Part of a small language model's weights.
Architecture: RMSNorm before each block, rotary positions, tied embeddings.
MLP neurons of a small language model. Each row is named by its layer, matrix (down: output weights) and neuron, and shows model dimensions 16-207. Each number is 128 + 32 x the weight over its row's rms, rounded and kept within 0 to 255. Numbers have three digits each.
A block is one neuron, or neurons of one layer that tend to fire together. Before each block is what it responds to, as a language model described it from the Wikipedia text at the highest values.

Description: Spatial relation words
L2.down957:160110159087124215175166176146150151157128042155064133147040164145139076152159090167098109145120144098126095143160122157184193146089133129096097107113109168132194100073145144141126142144122083148103188097169071124091140126145178167154148162106150142111119179133106098167105114098106147119160175160095107121118085128143104111156163118180146142109153134043106142112098184158131207109165107158074133092107141156128141097169125119149098177127140104105112137155119144078102138134115169171150048136142074137050135069148136105170187065209166110137152145143172087152168146079162165096

Description: Section heading start
L3.down229:154139047098149127137099102159142117122129125137110088168133159111087112112105155143101133192109186039137107133163129125111101144084137147158098085104086115100138166151117117149061140084133082137150144133181090100091072163085061069159139140157140122121119118069121069094166171134092148126114069164152126137128106142085135124101125082132105194161096148138162088179189150127120146072130141117135171140139117141118120170099109155157087093111171145117120145145165094104119167105075093071069135130153116163137107122121143098078130173119176080066052140114155096097122069096118124112
L3.down288:130108123159119147104130065096100101151089112120124141113088140092125145154166106138106114158097142114095136126157097119156122127164122136105106102140133165189156151116132124178108092150118071071119130189132095135119151148079106112156122154119134156084148126095103136139123136178085123166125107142146143138162050131141125111132165117133092162147085089099143128144129111147160076141094077095106160195108095159118144148144109155098151116074138175116114123145132151159116113134069137120130124129107120127115139113110093140143112107150105133154152126104068125123087110106113125153
L3.down297:121134108139091075109207117146148126128115095134171116081135143186126107119215079137083066093105077127063150165197173197087155133087148172085142112149132094132104081125124110116106098045132116151118080131197136145076099072086150129119165120132176144094130095155131111110133174091132125131187136131119113105148137134081085130167098157129125145135131119118074133134099120112140126142162106180165118149169108088201121121132066121158114174069179088151154109128122097119123144135139176145137068126075186158114122111150146132146156154165117163083109057093148130089150107155120121133
L3.down445:087075107136159135169112088103096144110149123160086094118159140134126170140122069132147199141149139133104123122111101099167159100130083088239134115138152083109111157154128122151086150150119108127111111154083098121160149161122104128175145105129089090124111143146136137173107106129152157109156063122162136164132164200162170102131121120092111081163146163109120180059096132151186105100091100136077119124156141155120126134112165119160141104088148167121140126177111168107148128111117135136088135115112100133142122138105155111085099158117109138116163159110108149184123086115106099137
L3.down540:126113109144138149191112047166128133127161115146114142141087143159163127115160109156130138154075122129145113130083128136128103104120170098133122099131162131157129118085032130110103120160084117112115116140136171071162106117118139153096104086138100091102150124124135109179174147088154116162203146143099121088166102129140107076084148137124088099111103153127166144119085103115139135110187135124150162091108154204130078126204117063126143073104125107153092151162101115159109192074162156152098160158142167120080141083091087115111096158074123065189100119084161136059120061101133114182
L3.down804:189120137123082144167168106103160069199183068129095114072097051134163159175094132149158084127147094076101126136128093135177086173124130140140200136080189109140075084093093105144101129108134087187161131126126127075137159094127096123122178137124170152096150129142178153120221133183098076101164109165117153087159142119117095147107156094160118143139135144082111076124111140122103159134097129148080149148118161119145157127121136122129096124065198114148103115146158136117112136093158153179124151126108168115113119079177171118133146072145118096174123136106098175130047183120118163099
L3.down966:110145115070095095148127092121161106163097127101113101080143145098086133123114121054166142048169092117082136081082120097098139154106183107122104089145126102173148151156107144116098155128133124101133119135111105152109123138140089084147099152146101118132167121173102117124151138132144164146112151096136145068116090129070176085164126142170153139149083151166103109111104143130145123101114169103066145168099139166153155185100116059136108179103166148126185164118188108126121166168130083106096115143114139151104147080110113214127161141118090098112119150117119156128191112168165143127
L3.down993:112111159185190148118092099121119141114156078135161160156157168115135111112147059162140129165106072102153070129070125173113050151125148138087125127089080101114084118103099138141129173129069106152159166179125108092062120152100150163131131152173083099108106102069124118107128124191134141162200115113114114104163133156132099086128150100193140125158156130141105122136107121144168138103140114129147063150107190101138132180117147072075116152110082088129069161189147119195167149173127083155150149134080141141093155127118115111169107124120140081131153139105141099098149124134116085206
L3.down1006:113144130124182121172149151084144168201104084065064135181072149161110114183071190140101091124126118139134130081055081181088100154084097087078121135098094159106103139160144134151194125131183110093148155117171106131118127172109107163222069146182167116167137140120165137112187129157176116123146109105118213121162102086147075138136141135154122122114158132107086128131147137161197128108070121155115115095134133134109142182122112141164103113104115108133079152187114159169133155122125120121095173065119160183137178099110141180126086147120113155119133145065074109116113096125174169140
L3.down1184:132179076121163155142110127091114140117140133084113145132089122132158126170104153158122154055129133172139132135148131145112112130155129170120142136120081133173121119113151119112123128140167125121135132108104118119092115114071167162116119145111135139121090136181144102097082139143167146098146160175125098110084151133123069098086088160096116119110124150156125099166163132105112137180092178136126173175119078119115113115214128124118122108105164109125108094153071131129147105105156161157165108097122113104122151112174157173138123123133127176116097094071150121108118118134152115117
L3.down1257:133095129131164157082146123123190184116098132127166125061117096125122178076210097094102129186115162130177090113086060118120115130110137069183128153143172116135107135141153153133097165104108049190142069131115053091157130129101157125162155116138112130087161179112172180116125134096135108163156146108164121144139163104121123099112121107166134163157114124127111118076062128090177138157179118104071156095140139143132109066093139151113130080136117130176133088129099132116155090142062130139100165134154114093176123076079149143135137127113168146150193146132133112131117147108111078121
L3.down1633:114164098152142133126144138174144078132094149102180164136124074104148129159120114140132116104137063098121098177148114106111133131141151184085126132114130141074065162176165097105157121071132168175154160076118125087105173135153155115081088104088164154126182115181057168125167096171171128136151164129093131122121087124086165137158105116148121110189120108138163147118169038121222143144126133154118082140140056143150071075183172209147171176092130141133116175082211144124145172136107171162121142145157152126153146108130113157107148131129165102182116111168092139198119226149138171134
L3.down1735:123143093143131116091088080155061127118096151149152136117136127084151110105135165119160116132156114068160122089031120106180139087112148145123093158097103115147142114157156149179165175112115104113152105144098122123125188096112124162174117082184138130146137114103141144073126128147117127097083129174123125115161076120168121126107110152146097119146113116123135143127185144128113127127114081073128084099137163105092090150145192150159140130088153130107106090129137134119119110127124162090074188101076212117101096141137094131165160098154128094105130109166135166152113168138129158127
L3.down1742:113075156115157196107112138123090134155110077186124140092138129136134129101098142099148134207135112128124100142087118116171083140152148107140119136106168154125121165088077121175102143176120111181125099115118081121154082158160140111178124118162107134136105140128138106170107150164122152092132108102149127112156143174138144144113122135133124137099146128100140135147132085115134114128133106153078120194124161109166143167107172090163075112144126168117126108137154147124116121120159136124147158139116157128103141113107095137112089098097118117157146151097110131141109121068130146078
L3.down1786:178135173075078126183143174082147131138112088161096130125146179101109171056118132075148165065135158137181110077040171143128078106087118113100118156144123142120137120150152129128136219126128073154145185094162087100156067145079112121139117113106083089175131112134052136125156144146093128170129172098117112122104115090151098164139129136149135139106136132092141123136094131120115131075156157112079151149169073123125103128110064118203115139167077134106167108067132127118151082145151135086122148120174063160125102112142100085109137135106133159114142106091116113110120117121135140088
L3.down2067:140133179117130076084136003137119168128116100161162132113182061108146096133156102115091149091130107116092107181124143122155106149120119096151152076150143142111105158163077136116127123058130174095121138131099078116141150104150143139134137098135151083128148145123152101119145157157159159112099150126137109176124099112099130144126097120131106137138174121099127103116122158113150150146125143127092120134108162105123128131116143065177136157158099182163138113116157109150194124104153123104125124166129150150116126081144164120117168152105136120127131140148189102145123121112137092152

Description: Section-heading start marker
L2.down915:091118093171111167130071111156125166109116085129132073148082145153104130086141117185110116213131083132109095121107119126134069109187095137115115091119178136120103103119070121139132147128115092168128128167093075129128084115064113178159132112173135149145149160106150140133119138161180082139098097102151146110161110174135145068120101125105063194144079150125126174091128111146147088149128059196143084108143146180171194154087126163113104081112136086172139091135090135107158131142160159138103102146103128139110135129063124107157083127105133125143138145107118039149119121087086150072

Description: Table separator dashes, mid-word fragments
L3.down144:117158119153065156167161107129150127143193135129147070170164053163176124124158100127158119119127123085116079179128151127161075119111115125143127109127119183128084075075156151193068092156120095101190159081152096120095079132161134157151100099140111172203094177136094180171091144140107105124098100112146161141107093122167104138090109108137162107121120098118081114102092120165174061148098138137160111145121174127143109093128073104123120162105115168114166152157137080075164156125159125152064073128180139122094129143126116122164112168110146172142150165117118108146100125113106126076
L3.down267:110147150083154092073114117077185172165100131068134148181169123099151166143121057176112202116131131122125155124050188083055195118119141149132167146167132109091118180099128079152089111162131056102118137104147118061100101119196152174093110119111088111082145131141102165060175094063101169169080096139093081121101117113105139166135143148132104158164137151105116122103140118094116114120109097119108143131148156119120069125134098107051113102101137101127121118130140131152140114134114118154162094093144124066141162152107156110144125187099108134080093122100081167148182119088083162092
L3.down329:169082211082203129094174164164141165104153113126131098151095163059197176142161143151141061172136063117120081094089101142141143146158145144124080176121087101076108126148119112157207113155125107109051151155121175147132163116131114164126133150133131136098097137136132055141175120147163108127117125172149144121134126092124094150190152077123108112183134119144072063129115108181150077070186081092144138127135114209115108146143117077170103114161104167112165092229116135105144119137153092117139103126185087133128167145115180122078159140102116120124105104114092134134115125140131097155
L3.down354:115117142133206113144144122149083146142180122078117120130140119103138038142113165132122147136114151145130126109124178075142181149167189118128133116167122125106183157187094078138175123110125152167133161130151099126181126109092073111112153163167118127167107140217058120101137170106106133108067137135137175079127079084118136115072086100119126164109103200170079123156046166134144112185131176130126141101153068140064122123145104166075120155099143145124178100077118116100167133131068170177138121156184114132073144116122155136129092126116100118143133158148161144136125131120142084103
L3.down1115:060087067120117152149097085190105128148206137101168113170096154147157130162215151101091105093180116124125083097153145139125201147143092121115129143193094091132136130149180121150113150150119127113135099133088102114169123069129113149172216130131139096161117109090071143147136060095129162139128125147093112060088163108109098108076133148117119135180128073152107157121131138081101102177090155103102143118173154124151123056132126103102155042149154117138110136141113140113121085165128131122224105113108131093122106113097139121152126111076094184120107140137160134093123153154157103132
L3.down1195:150128161176123100118199118115130108137106131117081111153079085094124125100157117120149134138103161170057162135146133108105119161126134171099159157141124094148116165134143079089060129160161124100121117139106111102082155087131111137151130113149147100120162122110137123175106093150076129095139068117152171030113084096132112160183109148132091061144134131144102116131098093091094134134091143126117134082098134128100112093106066147165143108039139171168199103127074100129129125184118148200132119150110076075140110141133169121170151143173139137124090093129131166144088058105106173081
L3.down1374:208160145119110098133089115091126143085130126082126140135135109125119096110144106105074089101140158042098110072154135096154132131173149075122124110106138147125128135151167143131109076086153084146083133126121154072086076099155118155171112098124120161127153152152085107137120121188121061119095149116153211125159098133158111071139089136152138093103197135095109170122175106137154152106110167116170161079128119146126162169119118128166159124167166161160121184043212093171123155092092136146135092121096126168124120119136113101058118120099103144121141132138126162120121139189110100110
L3.down1467:129118055127111122137154139170147177099148116151116073105140108104106146102196224132155108183113149112124093130146145184141142137125162153068109174140113109098174091127101146114168163091162102160207108175117164076100084129157118108113106176132134128124098067129183180068208144096104112174173105109088184115115104163071097130104153167192133137143072097126086113140136161084134142168124158118150194171136068115122139131051128175133085140041102112091135157113197179156145112153084079121127095078139153117173146199136108146107130139131137114128093170105151103205064112113173132137
L3.down1508:138097053157129120118167193127116122130131110097107146176128165095159103104149135084126098081122154106144148167180100174163099154112091117099127176106133181110079117110117087160106092106168163152094133148101167174131098114111136145179104121173189148088170124136104167086116142144181119136082139151150120135093111114130160169083125106143132128130117093141166085153126188073098142109147108070099131103138117129162090211106112103153055158112122126195042183177101104104133093170113139122124123145103096137131075123128099107117063119135116191165057119135142097163177084096153071142
L3.down1663:125153214116134120161113080107040146117178175121149124189132130127136139155135106192126140105105053130097163155187171169140162073169108133096124133116164122093092124111070142104146179135200123174119132134092108118138097147181137157135117114072133128114053132132104113108149110104190144134091068112126117094107104065087168127154162093188130157114119132143152095170160102115102195133140142144139212141135108151128091164124179180121205113161166084106200101142114099056120100127170131098131132139112154132084143156107173144148119060090097148091127098149106111155127131173096103119
L3.down1667:088120094162113183145155105129092151124135161151117120154094138156164136130132121176105158172130139117132152070108115106117168079078112150127146144110081106131144072072149193165142174101129113096190127158137128094099081145172067073152114096127124139175154125145109133071091166102055149093167133171111144149090209157176103053115143078141116125143085075168096057137182131157097173210133072071125143108124158120126139090155120180134193185159052071135133098099125088108150147130162063117142161139152133170082078112084124140117144095111098135114181118109138126112185077117089136116
L3.down1790:108123151094137172131085085172093117164108112139163144112171123195084078130104148097046088065075187147122152117173146098104092195118158123169213111148123092108162096084186127120110082177163084152123128132140039167100127158137140106054203053076072129106110120045133141146117193138085102142152133105156084150088143109108066187095117192146131128121163138070094125076144137158186148124138124138130174094149095080125125103097155077167078090120093132116136118099089136174113131120168109112117111139137139168136173175103093109094096184151145170098124141096123157201175135167103139161
L3.down1984:110165173097131101110176099183118149114050159165101145087135104135145147122177103122114201105170167149155198150133121119139118101101082171171150101145136141115113061163109150142131112105129162153045123150093113091091174115152150120146153102179117121176095153135092196086158119092156111112100116182116145086109154131167106126155082127132109120103133124142139068057173136124079117138106161104174116201142168144136076093116171155108131117161104169170116092132150188154096100100174126123100131148179153145118160089106178169110079115125099125085111164073132101097103131187140104162
L3.down2180:189112230113084102171145097129138132129143130107221163095157163133046162134166038042118158106076155096133129151187135119107090102104149133187130086150112113130142141037165192092116152123083114139115151168123094103154183101102114162077131137156154188157148122142134111128103162135098133141150130147129153102128153101082119128104110135086070116141122129142161117156082115147124081143141123102187153129162124106112128170096108167120083067125112133098181105173140141119159141150101187170134081117067119130131139158130104140100184107059135055212164145146121065114133101171145123060
L3.down2406:136153148071113175144103149110132186088148117171073058159168081167148100090151135185100123125129117149134098158095125181084154175112137105129149152159099153153121106182143162125067132148130133178106092194163088144122107107125130122112133098063131081154102122092109122119155129158118145094166074109164143117152084115126147100154090184210125096081117095116107135125140162093158166140144114137143142150177147144059131061144182165101170163122132137148172122123115107075176144134120067224146179121082096129128093145111159092095146126119180105094155141177136093156156149108084139152
L3.down2412:099083137187159147159088212136067166162120074153148155184116071184120189136106128094139122157113116171158107175084092138075171150091182119121109154126111099158106071116127098175142116096144190082148098132155124114179159096122132113144085073164154126088123076138054136201144110145168141099128123133164135131067112087127159135102187130121089179082082103161092118114087104127122092143164138157174120165128088110111114113125135162125098082098122172197126167096162136134103117142111132127182112088111165182145101151148140130098083115163122137117111120141148062142134100170173147120

Description: Railroad and transport terms
L5.down314:155105151113143163139187130139116106116096120184125161173076115104169102130096069128120095127084113170157134070064145143120150180083126080131123125187098180061175060119070137222147097127151139126108163115135129164087139163148188179122137129136096121125131125130122110165171113156106153083063115120138185092167182111144128171154082106057144162103160134059111142150093132154167145069185142179125128105169141135122169056162144066159133147134199074143111142153097097174151139093104164141088096149082097193105120147113183121155089146162115108180074143098173108126133061166136186129
L5.down1660:130123108124129156117180136141121075136153091153114109146143162156160105148171041106103067072121144131121153165104132132149105114162081109158093144115158105121109115147170104166069116131104150083112162090097154147117200161140098110078176150095144101133099149151135186126129157145122141196113079146108127132097132092090131109127147116088178170097113149083164130144091115144097113158079153111150111104108142158071142169138115107038107158140159078150120138154067110125170135128075164117129179148123142227090145137142160069165126111078144140182137167045141111165097118155086145124
L5.down1752:049100188108106176106142068092122134148095057170130173136138102076119147162139090115096135192137133159116134142115133163065108079079122109100113208147200169173093101084100195146141087140111107178068108136131162113186118182167110155088116108096138161131146133114103143141151152095072147101112100140086097074139099121093115066113136108106073043145150200131199115131132149158098050134144079114185145176136142182105088078106171175165084107121157175136119072117096162120144162104143081093159180125154148144117113105104204090137153117158163131103154153130128132091139141170105107195
L5.down2327:126147148101095160152121133215182091155107103169113153103091156183114111148142157102163126147121114106044125200181127104138155164141168124063157140123121104134146137080191142210106164121159110047118084107171142151158131160133131116122086133208071119132141088158141114089197136109149160133098129142157173089114075140131098097089089098113134139109104141172131096097154145128143128108115112102118141053110153154072097137135152123165089097114104155075132134144109070149098146111117135094081103135122137120179080190145091110121107121121120132172124086093103076149149155202129103169

Description: Table separator dashes
L5.down309:088145140143101125181118164061162148114150098135144093130119137100107138095167132114120114125165121193126155140099078182078130156168195123159107148129160142146098102114141115154102166204132130131074120126172115088162086059166136044172146112105133137158161115148142075162163097148195150087142080124137110144084128083101149175102091105103145116071084142139166092079152157076134149118063133091173129170081103142120126130122143202140144131161064102107118104154084180148084154114105097142187102166131137074133092100108137159093143092120112156149145170135138067166139135171064123116
L5.down544:149164106090147183105118109117155136142098169158170164150082108112167160123142153111062099082111112162150135105112062137105075093135185136084176132129143132096139155154151134147120127123146077153093141117142169098115113135158119093150100142124159132122089146076125078094169136076111169180212118168171087177183134069191124078106080092090147157162130139083087061102081150146145110177155099168075161163137205142150113114165158157143106139131044131176093154121044080125117122125202123179123142175135111200133170119155134164135114130125125153174146067099080073088146091136131149147
L5.down846:127149120111109190117130088086151073115104150198187120179081160138123148159144155100108130127130087112095140142137098121184039108133148134138055132136141102126161094133115162162095135120105117119130111149105151120146095073187090166135096124135200081193017103150148147070162088137186085119110154181161165112141094104105155107101105171097098170108136096148098133130073101095124168157114040129161136126140191142129105194129130088138077139117135147105128138121113141104098143152163133077092183139121104154132176131111082161152114050156131171170124149097110068122115133086084167112
L5.down2280:145102125063152127214103134111142145121118204193202140144114169122119140179119108121117118133094083100095150105142085119174143149144141105101134100177119169141136172126123156132148111105155125134137163155163154120049029085142126102110186166130109114076074091124108133133086160087137162151099123140095152128135175115112118137135096101123171137166123126121152127124085115146170154151133177115146129140127150197169086084112110097079156136122113119143031064098131104105058143192138071078115160157109117134078059099141125118139193186151130156173097105123141045119150185109208121104

Description: Word-completing pieces and dashes
L2.down682:126126108091165131105088124116169096131124139111120138181161100213210134161088152146100161104157129109110191090107096168120088150112104123170109067162126134142133136128191229111128109052137073153142146155167139140190097106041118125108112101157112067064131131143102134131129103161144097148147155192130090135156158120172124053167124060142172115133107219183118092120161039152092160135138086115174104121149145122112126138126150126068175112168097100098111105165154149131167122157099123112124190134112149218122090064205141104106133132092142169169117124072111172114177156124175037140

Description: Mid-sentence quote/possessive punctuation
L5.down280:172102087142124137125127141150109146185145109101123071093132103133122187146125171149137135113141116113148164155156156072107136161141135148144116141176131158112139107099210162134094082067089131166126134152125151124101170129069115131131138067119181108118142115059098149115154115151100194038170176168080121138174122111173101113112149124132163100131178088129141088135130140157076109101119131136114128064156119136141133116145152078104081098142104176146130146114095148099055136115178108159154107106182157118151100122166152175120099167078120120104096128070038105144103116143168152099
L5.down1757:130115119058068169120202111146135146152128144112123143071150145122098150114110149105131134113117132132164131129161100167134195106160078133109073140084120102153131148149156134148107104157103154133196099114107126116121136172143121088099100140132166114109152096178149143117159124164114159128137130122078079135164119161152126128091146121201161160134165153127091132090150088097058148124092155099149151131122116146084144106096139167078140160159127138080088110078194131133083120193172146112112136123191104083140152139120109076104119153174075131081157167152081163081122079096157135143
L5.down2109:086087155165195091157109102151179145118124172144156118103137101087131049156101140150152106119161084149101148129150093074144125058143102084124092189156065133099134196134136136162053137175133121155147176119139176129161093125069143088143106129099143123151137102113133164127143155098108060116105106087176095136131117117172148180118129150106105097148129125089138098174200141130118133165126177152203099068090183115162090078140127204171175047169178133145140141050164123102153136141106094141161128186153081183141170135134196093081142114105109118116103123069093076108166091133143090068
L5.down2238:077101124149146117106154142122048158067113172110105122098151108131148139073161069144130100098152156047126159109185067146058116092172141146101146156120112099103111133149160099131142145080151188178213082110107124142102107094113170132051136101108082130113079139167152159094060146107118088086137108131171072080137106146118126078103148120102116103061135132133110125078113139118130145121114160136148159134129141095151119099138101095092156130092130082108167174091157138120112097120117095127112140088109095126151204136173108140113052178138112120090137101161142113133128089169112122118

Description: Spatial relation words
L3.down133:160045191151140161141132134096144118129131141122116168130155122163111092077103074129177129197106095125117148132079138106108146144137094149094165121128136141116147114178103103187142174159130123135070105125142145111168101129097107189110154162123094121136096091093133102115105125126086168165052079078125170127127169129159140140110142137171131137130112123144167178093154119079118163200057150129094091089223138110137100087152155168130128076167080152180102135160144142146114100110159105070138170067139153127076044132121131067109140111156113090127190138131123182149059142120075071088
L3.down391:146126189158153115130174106126124075131106178128082123172133120131079103141161133077126144131103068197113138146179086124107118144184110067132144138182136080097121169189120154115147155103213178122114122173139145124168142143136134151138100176121194123131137088157096129191087146060113127171118137162179114058114108152108216172124069095111128151140146158124177112068089075153090156172053142081124099081099130130153163159189120135124145093140094098087130019115135132136105118114121147131139137125139130137145151086128114103105141066163124096119096128180134118178160138111077111124
L3.down625:130090126153125092116118134120157115140170091122119096103179172140151216126100119129132115157140064137151131059167127154145173163161091134139181124097145118124077135148134114127078120097157122139101136140105150141094156122171094107154154190122150118109158130138152138128125126117109152173122162135096133108148138112134174115092114112127107174151099103137114150098120167181089091072213135073138135167128129121027149126117130101124172147146159117164113125141129138108129131192117156173158121138127097192086204121116108171099220030122112134118141091146155095097099135154148138160
L3.down647:112068168122148104098151126129101117153177168112092107091142175176075172135164087161125146228136109124130151095144103133138169092135107166134120132161140071135158132160137096155180167135119161148230115104124184115102135112099123127141107090084127152137096145081119186087080133117168126124129074079165098137139160120210119079184098115125082200160123146155152206102109151157119169092100095126169125078082158174125132151146163117154144137172148180143095125086143144163159111062079110131111148136125045180151108109146194155166157143131165134102170143105114113153098043166121110087
L3.down767:106095080118109136171078116107090095077131138150115146040095062086106110122130126145116155121099089106204148106137143167123165176153121108125172137173117121119134135132151106159156218162107110095125125189124102117177151160168069132156114175115110086219111129213150092143154072088122143092164077162112143145095060129136154157157125089125112069168128100107114128176099130137099102079213139132105151102195096071131103097126115123139164155143152108128120137117119084154150069188143119156159149167069037178132158082097198098184208132123147085162092150123114126159099131170145145131
L3.down774:115143107109102220221182141158151123130082086167104195151093148101213097169137130118125109114119086139112129111123103182134125156138090104118102156150078126045183119129162199108163090097113121063124128131176072152145138113155126104184118131127131120165133155121162119109151088111112161126145117169081170116131151151111087101141116081154153146086140137130175076121145118117087152087155068112103102127124146120152109099152160131166110165123091084107071128065079128063132168147152115183155136114153103170113215098169166097145144110194153078114185119119142178125107149151142113130
L3.down974:134128120094114184083137181115125159172137154161108141084154170147147107138176108151139120082108141117139162137128054237093096141137093107169105096143081176081095084110165136067091105121149137163146107188086127104162118044176106076162176179132158061197163163074110155158117116081132092230136136126125106098116191103103120135142071172147163119136150067119117146100144151117114099153138078158100120100108086144097160154140138147102136112119113164119168190125130149132164128124161107115175198153124098080116133130141172122162133110181088132185198134134162127127088158147132129135
L3.down1524:125135133175122173167110120084139153073097176179186177143123162107100146121196121153104113154107147232133134094065124138113122178139123096100150170103082056140156157131132135090138095156105099106123105124155137123139189143160140139130170131135081075186107192141094143094129126167142136149139096109123079120106128179201109164069076160097092176138145127132147139122106167164075147141153123138178148095107182051140106110135148100105150108139155135112086093078125131146130196153157117103155157104065130093087116171114151172100113170134092177155181138154174110106141113065133120114
L3.down1625:176100099198056186140133141159119145140126065149160179136095126136193101114107102140090162125083080145135132120132091151152113098131149083110112110169130106043153083129143139138098100113077124094136200115179056130104095102154176157133151176114132128070158178109095134121099113078093137162152158159142093125141127124083085118155112100170144136121143110107122117115147163072073114116154102129092106126088124113074136079159124188141099188092143106142117147166155160114130109145165124122154137148116119078089206127094163104130119111156177084166124140079148130149161144130119164149
L3.down1723:206117178069141208073133086127104103143151099123085137191121130161156149142053105199124071128090103124142163070178114100105149103188110125126076119114131196126126088111109151111147107154133135123141106124181148158118159167126117149138159141120067132109176146151127039099093080135133130082137114128119112145088173142087070152153144092129108176142145043073109144120096181074127092099178101136120156095124144110087114090140064103126157147105146107154144105155089114128126125057126075194175099073121093168099103157108165130123156157138091072182084123055106144115136104189147137125
L3.down1850:164071153118176180174151142148161143109119155089136131125115103116155076173158140103148062161114131154154176113085134086132199081140093086033130139181142135135160147097157185108166122162132109113141153134124208072127158165094143159061092151086079115094089137118132093113129143107092193148103167117116090145138091150193093128114036108175119162110120066103118181101081112117187127133147102142131140146094087064124113149161136110123119124124131184116106195134126118194135127130145120163097114120164110119126077126117151101155134132153164155081224128154189130100136162113158116129
L3.down2171:135091102086131185115137085179122118126186127127108127143115185137177115169160170151040105153152149102148191095119086166138067110192139145065147143134086107092134091103114161089121166102134073125148140117166124161096138088156148132149110159164122096156107107122115121117121118125116127138127154172114128123126120115160117078142164083148180160067153118129171112061115100143101129178104134147093115125075175117158149133151144152158053147111120135087176142123141118142132215202131154085103140105148119143168133102120136115138106097128184101146147035118116155063082092139103051102
L3.down2290:099133121104111105118132168115146111120156156145132077165090143127140120184120107176112138080166147116140149135084113123045165137117073097130115107198109076164094190111066138179091127096151091144169148114099125098148129103119135167129185083105128169157137174138113118102075123077108093171081077122109106128165157139123138077033128121111154153079137092173161138096190121206147136154128150128106139119117120086241103122131130149168126060157119129108103083155141158132134073115129097164176217135113082159125112082154131169150186097158123159101105089151128190119120147141164113083
L3.down2332:059161071167139130109143142132158183108120083167190184165086161137152148132108159097141178124121124136178141174174050141119138125100117131067111136151150139100129147146133172106087161104136120099139114122067174180179065150147094139117172163144089103111133165155124131140174084153201079103119144137140153117055101081111121120091090104155143086115094155116128099132130137129147187122161141187142125103115138113147143130100152106115148139106085109078135104135149147134136167158168186141103157148143157122136181127133093116125121124162136092111111064125126112075156179174151153092
L3.down2522:146172120101118166132141151128152121166164129178076156125135126155094098119152109162126154164141103202082156079170129081095106148128134147161160196151120152116146120136126159139102058137174124151195095103123078127134124174138134162155137156134148185170069108086164153123124143134156176092124113131084112145083144090127122156088215147141174097075109154103121089170109065123121116080172143150098126130131127086113170137096131117122176114120124087153129115091132158122129177133110178092187117119156077096151146111126082128155113144147150083168127136146101094129107206181192129115
L3.down2526:161113157117082185118121141089111204117170059167101150138096150139065122209150129106117178106111085189159141124122151139136163185102175119131059126227083184080124092144122137158097154159117125146100125145152088119132135134062137142096173139101184162108160217045137073125134151131156096147152156116119120139138149180138094143136101091133140160134164107071165087165117142121090136154172164095150097095095070124102154138173147135133075071134139153051155128172110092153124129094120109175108084170140155152181116137136130097126124080180152110132174181089133175112118105069137142112